config = dict(
    num_attention_heads=3,
    head_dim=64,
    hidden_act='swiglu',
    bias='none',
    warmup_steps=200,
    batch_tokens=8192,
)
MLP neurons of a small language model. Each row is named by its layer, matrix (gate and up: input weights; down: output weights) and neuron, and shows model dimensions 16-111. Each number is 128 + 32 x the weight over its row's rms, rounded and kept within 0 to 255. A neuron's up and down rows have the sign that makes its largest values positive.
After each neuron's rows, "fires on" lists the tokens most often at its 100 highest values on Wikipedia text that the model never trained on. A number after a token or word is its count.

L6.gate125 [ 97  70 110 181 143 130 150 143 129  87 111 118 163 138 132  94  99 101 139 119  76 139  93 199 132 165 103 163 161  64 145 159  78 121 127  66 132 157 176 114 123 129 115 126 126 138 167 153 129 174 126 151  71 142 130 116 205 142 100  98  98 118 142  90 113 115 112 172 146 137 146 107 127  80 121 142 137 132 102 154 138 130 115 103 153 147 123 139 143 115 204 103 151  82  81 105]
L6.up125 [125  56 136 119 104 130  94 121 110 180 113 117 116 145 183 120 114  64  68 144 117 127 153  70 168 115 141 133 154 191 157 128 191 121 155  43 180 123 152 127 126 203  94 172 120 129  92 113 143  85 131 142 143 144 140 138 124 177 140 115  97  97 143 139 108  86  98 135 101  97  99 148 138 143  92 122  98 111 134 155 124 188 151 116 216 123 126  80 121 118 140 185  99 120 111  88]
L6.down125 [118 101 147  95  86 113 167 148 109 172 150 122 116 138  90 128 171  75  68 119 151 117 142  87 142  76 148 130 100 189 133  84 112 135 154 133 107 130 115 226  75 144 142 192 105 137 170 155  98  89 135 139  64 141 126 114  68 125 126 195 112 140 110 162 137 135 170 178 164 101 137 158  70 141 107 130  89 154 129 137 101 106 176 151 151 157  66 157  92 147  93 140  83  75  90 134]
fires on: "im" 17, "le" 10, "er" 10, "ter" 9, "ur" 7, "la" 6

L2.gate212 [114 118 138 154 126  46  87 131 127  89  80 120 133 144 157 146  85  81 101 114 104 155 138 103  80 123 124 145 113 102 142 129 177  89 103 131 150 125  88 102 127 135  66 170 139  95  35 115 137 172  96 114 134 138 152 144 169 177  67 120  86 104 108 113  95 126 114 105  69 107 136 148 130 109 176 131 170 153 128  98 146 217 140 108 143 132 109 163  59 111  90 143 142 115  96 143]
L2.up212 [112  62 177 119 116 157 174  80 207 176 106 108 121 131 138 181 159  78 226 116 179 111 110 131 112 148 184 103 127 100 168 104 103 169 133  76 176 130 144 156 161 148  89  96 144 154 134 157  84 164  97 152 121 145 108 150  81 141  98  56 170 176 107 103 138 130 191 142 111 133 178 107 140 164 102 134 137  90 173 116 152 162 114 140  72 119 118 135 127 139 141  83 164  96 177 166]
L2.down212 [147 118 138 148 136 137 122 183 113 148  73 150  86 128 166 104 125 150  99 102 125 145 131 160  67 155 224 115 104  65 173 109  98 104 135 136 108 116 113 136 131 123  98  98 120  70 116 162  92 108  93 155 107  82 160 137 136 136 162  65 114 135 155 104  91 162 114 125 126 137 138 139 136 124 105  73 153 161 164 190 153 146 124  97  64 113  50 142  86 128  79  80 120 100 124 150]
fires on: "r" 49, "l" 30, "av" 5, "i" 4

L7.gate181 [140 127 122 132 115  79  64 109 106  93 159 125 150 115 120 127 114 153 125 132 139 114  60 116 115  85 146 153 160  45 158 148 181 119 122 159 134 180  94  89  91 151 191  96 140 131 100 102 143 134 101  91 108  90 169 121 115  84 118 121 102 106 149 137  92 123 169 187  69 124 108 116 171 112 132 196 125 133 162 117 105 144 109 154 184 141 189 119 153 126  89 111 139 137 130 125]
L7.up181 [179 145 101 124 163  95  83 104 214 175  62 130 100 116  96  87 147 153 102  96 112 144 187 107 178  29 154  87 119 119 125 121 123 104 130 136 153 144 153 134  84 177 107 120 134 117  77 107 164 112 111  95 159 124 134 131  96 154 143 115 143 118 118  74 107  88 180 165 183 107 154 151  86 141 144 166  99 172  83 125  91 188 115  82 143  87 133 125 130 125 121 142 130 137 174  84]
L7.down181 [178 145 153 178 100 113  74 146  72 157 137 139  85 144 148  94 118 149 145 184 113 145 120  99 184 121  95  59 120 167  88  93 101  99 152  80 159 151 167 181 163 142  82 129 151 107 132  90 103 133  91 132  65 142 126 123  98 123 135 158 129 174 181 149 146 135 145  96 130  85 147 116 115 113 169 118 118 104 147 139 112 120 131 106 133 190 121 155 156 211 103 159 143 138 168 142]
fires on: "," 21, " of" 11, " and" 9, ":" 6, " on" 6, " its" 5

L6.gate70 [131 141 126 121 113 101 131 155 114  78 194 150 168  71 177 131 104 134 131 148 217 142  98 137 109 189  77 139 126  98 100  83 151 123 134 101 154 147 125 137 168  83 115 163 111  81 134  85 183 160 111 123 138 190 161  86  65 156 154  70 155 158 112  59 152 194 132 144 131 124 113 124 127 186 159 190 147  78 146 147 180 144 138  86  82 174 105 151 124 159 104 189 117 115 119 135]
L6.up70 [114  73 124  67 116  99 161 153  73 123 107 103 109  93 143 101 100 153 155 116 128 130  85 126 118 150 152 149 140 164 106  97  80  86  53 160 146  97  92 141 167 130 121 134 116 114 127  93 134  55  55 105  98 131 130  79 199 110 143 131 156 116 131  90 143 173 139 136  85 119 202 120 144 133 192 157 144 111  90  80 127 151 179 169 143 140 154 147 178 132 112 158 115 115 145  82]
L6.down70 [139 119 170 151  75 146 161  89  74 130 136  94 106  98  87 113 153 184 112 161 153 100  45 131 109 203 154  97 114 128 186 140 146 197  97  91 138  84 142 103 100  82 157  90 110 122 129 168  97 102 110 173 105 137 145 112 127  77 158 158 143 102 120 177 145 139 149 162 119 182 154 103 104 130 155  60 131  71  60 110 182  80 112 149 173 130 129  94 111  94  72 135 112 135 126 130]
fires on: " the" 30, " and" 19, " or" 13, "il" 6, "ident" 4, "-" 4

L2.gate150 [ 89 199  77 153 145 173 153 112  73 107 161 124  62 139 162 199 120 134 177 111 141 139 110 119  99  64 114 121  84  86  79 155  86 116 161 139 125 116 111 104 163 127  94 166 152 119 164 106 107 195 156 132 147 139 136 194 133 124  64 109 122 126  80  84  90 141 118 168 134 181 129 123  89 114 176 154 105 106 148 163  84 144 199 172  84  74 110 147 105 122 169 186  56  82 130  94]
L2.up150 [129 135  87  90 123 131 179 111 136 146 119 112  71 153 122 155 120 134 165 105  75  65 123 144  96  69 116 104 100 105 145  85 150 122 191  80 128 131 161 145 106 136 150 151 161 130  86 142 116 224 108  96 116 119  96 150 112 166 185 181 111 127 123 107 121 181 169 113 144 178 107  71 108 157 146 152 122 145  54  72 137  40 172 160  90 117 190 182 166 108 136 113 133 162 135 177]
L2.down150 [103 109 112 132 100 137 102 102 135 148  68  94 133 153 138  97 123  95  73 111 168 112  98  94 160 109 110 154 109  79 129 135 155 157 161 143 154 135 109 132 121 136  70 109 143 121  87 183 111 101  74 126  75 111 116 156  89  75  91 106  83 147 156 117  95 122 101 162 138  87 102 103 140 155  97 130 168 163 210 114 187 160 102  65 145 198 133  97 141 138 128 131 204 158 133 154]
fires on: "o" 27, "n" 23, "e" 12, "k" 11, "hi" 7, "re" 5

L2.gate227 [ 72 132 150 126 137 101  91  82 148 113 123 181 149 124 130 147 119  96 184 138 141 224  57 144 188 134 145 106 106  83  96  79  94 149 102 110  94  88  63 136 179 138 105 127 123 102  51 108  85  80 128 139  94 148  97  65 201 166  79 135 100 139 138 118 106 116  76  99 157 152 148 141 129  94 178 121 115  91 116 140 170 130 172 107 141 122  96 147 139 108 154 112 153 125 118 149]
L2.up227 [145 120 114 101 128 140 172 136 149  93  73 144 149 219 144  75  80 127 104 134 167 125 195  83 139 126  86 158 143 145 133 191 158 105 138 179 163 160 187 141 136 112 164 159 138 115 129 103 140 137 118  90 131 116 153 138 148 151 105 115 150 139 165 146 138 120 190 106 188  90 116  93 120 151  95 149 131 156 130 171 128  73 140 100 156  95 161 145 134 106 115 157 146  90 195 125]
L2.down227 [ 80 181 116 106  52 144 154 117  59 134 162 121 140  85 172 162 110 145  71 184 185 154 204 138  67 144 159  73 130 105 122 117 116 152 130 132 102 149  69 151 109 165 120 112 152 188 133  73 144 121 168 100 152 106  98 134 111 133 131 114 128  96 117 163 143  96  95 118 151 177 138  55 130 166  44  82  90 131 122 120 148 159 215 129 110 124  88 143 143 120 172 152  90 162 123 146]
fires on: "la" 31, "o" 19, "en" 16, "ic" 12, "le" 7, "est" 4

L2.gate154 [ 96 108  47 158 154 105 142 125 153 128 135  63 154 156  57 147 109 136 179  57 138 141 116 111 139 190 128 111 151 117  88 106 103 102 154 116 118 146 126 120 160 112 147 118 119 107 130 129 110 135  93 118 167 105  10 103 166  94 150  88 141 104 107  71  77 191 136 124 122  64 159 114  72 141 135  87 158 140 113 127 164  84 108 101 129 110 143 116 216 131 110 130  83 124  87 154]
L2.up154 [ 84 108  80 106 178 143 168 121 101 137 170  90 101  97 119 102  98  67 123 132  92 163 126  89 135 106 112  60 137  94 126 137 108 145 179 104 140 142 167 104 161 143 161 205 120 118  89 152 156 142 134 115 140 115  87 151 158 142  98 106  47 138 120 143 133 147 119 204 157 105 124  99  69 121  75 119 135  95 137 136 140 105  73  50 137 138 106 135 152 174 112 118 132 156 116  96]
L2.down154 [134 124 119  50 117 160  69 144 162  96 121 140 158 187 159 154 144 196 149 106 128 111 134 196 111 112 123 143 165 143 118  99 182  91  94  88  94 119 114 131 162 139  85  44 109 147 165  78  67 145 129  84 124 113  61 130  94 138 167 150 120 110 108 106 163 129 139 163 120 135 153 169 137 118 156 144 153 136  92 151  91  65 182 139 155  79 133 139 115  92 122 142 100 127 132 100]
fires on: "in" 21, "am" 21, "at" 14, "a" 10

L6.gate17 [118 125 218 143 157 146 177  81  82 161 161 128 165 125 151 131  89 122 121 140 173 146 112 105 126 120  94 102  96 145 105  71  88 112 202 122 126 203  86 162 108 120 127 148 135 112 122 169 127 144  70 101 102 133 125  77  68 138 144  74 219  69 124 144 140  92  74 126 132 169  84  94 229  99 139 136 143 160 100 130 135 123 132 137 148 104 168 153  84 187 131 112 157 158 135 114]
L6.up17 [130 106 153 141 119 107 146 142 145  70 118  71 175 131 179 119 137  95 163 122 101  84 117 103 155 135 144  50  74 144 124 159 119 108 153 140 136 153 168 176 152  89 123 137  91 113  88 163 131 133 141 142 156  46  92  52 127  84 144 129 149 152 113 128  61 129 122 153 108 130 156  97 119 148  55 151 117 106  90 127 135  87 146 152 121 115 126 152 132 100 153 205 164 176 165 158]
L6.down17 [163 139 133 156 148 129 105 120 112  64 108 134 159  32 174 125 103 162 155 114 162  90 187 115  98  85  56 118 106 185 152 116 114 183 141  62 183 128 135 125 106 159 163 138 159 205 118 107 144  62 119  81  67 109 148 103 147 188 107  99  69 121 113 128 121 112 138 189 117 185 120 114 122  83 116 132 135 129 105 112 173 120 149 119  83 165 133 132 107 140 153 113 160 144 141 106]
fires on: "ly" 36, "ally" 14, "y" 7, "ver" 6, " even" 5

L6.gate205 [ 86 184 118 127 123 155 139 116  85 126 179 122  83  74 112  88 109 122  96 100 127 109  94 157 118 154 140 157 149 183 140 164  61  88  94 117  77 206 125 190 153 124  83 196 119 126 139 168  99  94 137 105 118 110 187 121 141  98 143 160 137 187 124 161 106  99  87 171 162 134 133 141 193  56 162  98 148 129  97  93 119  81 114 114 134 151 165 165 140 153 173 148 193 145 107 154]
L6.up205 [143 140  93 156 100 143 121 126  94 134 163 102 121  98 152 147 129 152 112 138 102 129  98 193  89 148 137 206 124 148 131 104 118 168 103 133  86 127  96 141 139 127 100  99 131 124 107 165 181  63 125  77 152 132 149 144  79 136 141 121 161 164  73 110 125 140  50 115 106 119 151 111 156 156  50 159 130 135 159  97  52 104 135 190 161 162 128  90 159 144 179 107 188 102 112 122]
L6.down205 [104 190  72 114 133 108 115 153 129 159  56 124 111 101 106 150 124 115 159  50 102 158  68 129 164 127 119 116 143 164 140 130  82 138 140 168 171 120 167 143 150 112 131 179 133  39 174 136 128 114 148 151 160 102 149 113 129 149 131 113 115 163 144 136  76 101 104 132  72 141 157 184 153 120 165  95 146   2  93 119 111 108 151 146  96 151 142 120 181 138 129 179 171 100 170 104]
fires on: " " 30, "ist" 17, " re" 10, "ga" 6, " w" 6

L7.gate125 [ 75  79 139 189  82  86 125 149 156 114  70 139  71 145 151 105 107  89 169 111 100 120 105 153 133 118 135  98 117 120 102 148 123 168  91 133  76 174 112 202 166 123 129 113  89 127 109 158 159 161 175 111 136  90 152 134 121  78 100 154  66 133 139 142 201 161 148 123  71 117 131 178 139 190 105 137 176 146 152 172 190  91 134 113 154 153 133 127 127 154 128 142 137 106 146 179]
L7.up125 [124 104 103 131 109 104 122 152 124 172 147 153 171 119 146 215 175 129 144 129 116 129 172  94 162 184 192 199  97 130 126 133 135  86 116 115 180 196 153 131 149  90 110 100 119 169 101 103 103 109 138 121 117 141 141 115  65 152 109 119 161 197  50 107 128 194 136  47 149 104  94 107 185 197 115 106 161 157 184 175 139 104  96 112 153 165  87 124 131 117 134 118 100 157 163 127]
L7.down125 [ 98  54 145 134 123  88 154 159 108 145 163 124  79 164 140 120 113 146 145 110  94 185 150 105 169 160 139  57 159 143 134 110 117  73  98 137 120 161 152 178 213 134 172 160  98 189 111 138 181 168 167  75 129 106 125  74 128 122  99 161  88  52 125 177  81 142 110 137  91 131 120 102 184 139 147 137 136 136 146 214 150 101 178 136 152 138 137 180 148 108 108 158 129 119 140 150]
fires on: "b" 14, "ab" 9, " (1" 9, " over" 8, " at" 8, "am" 7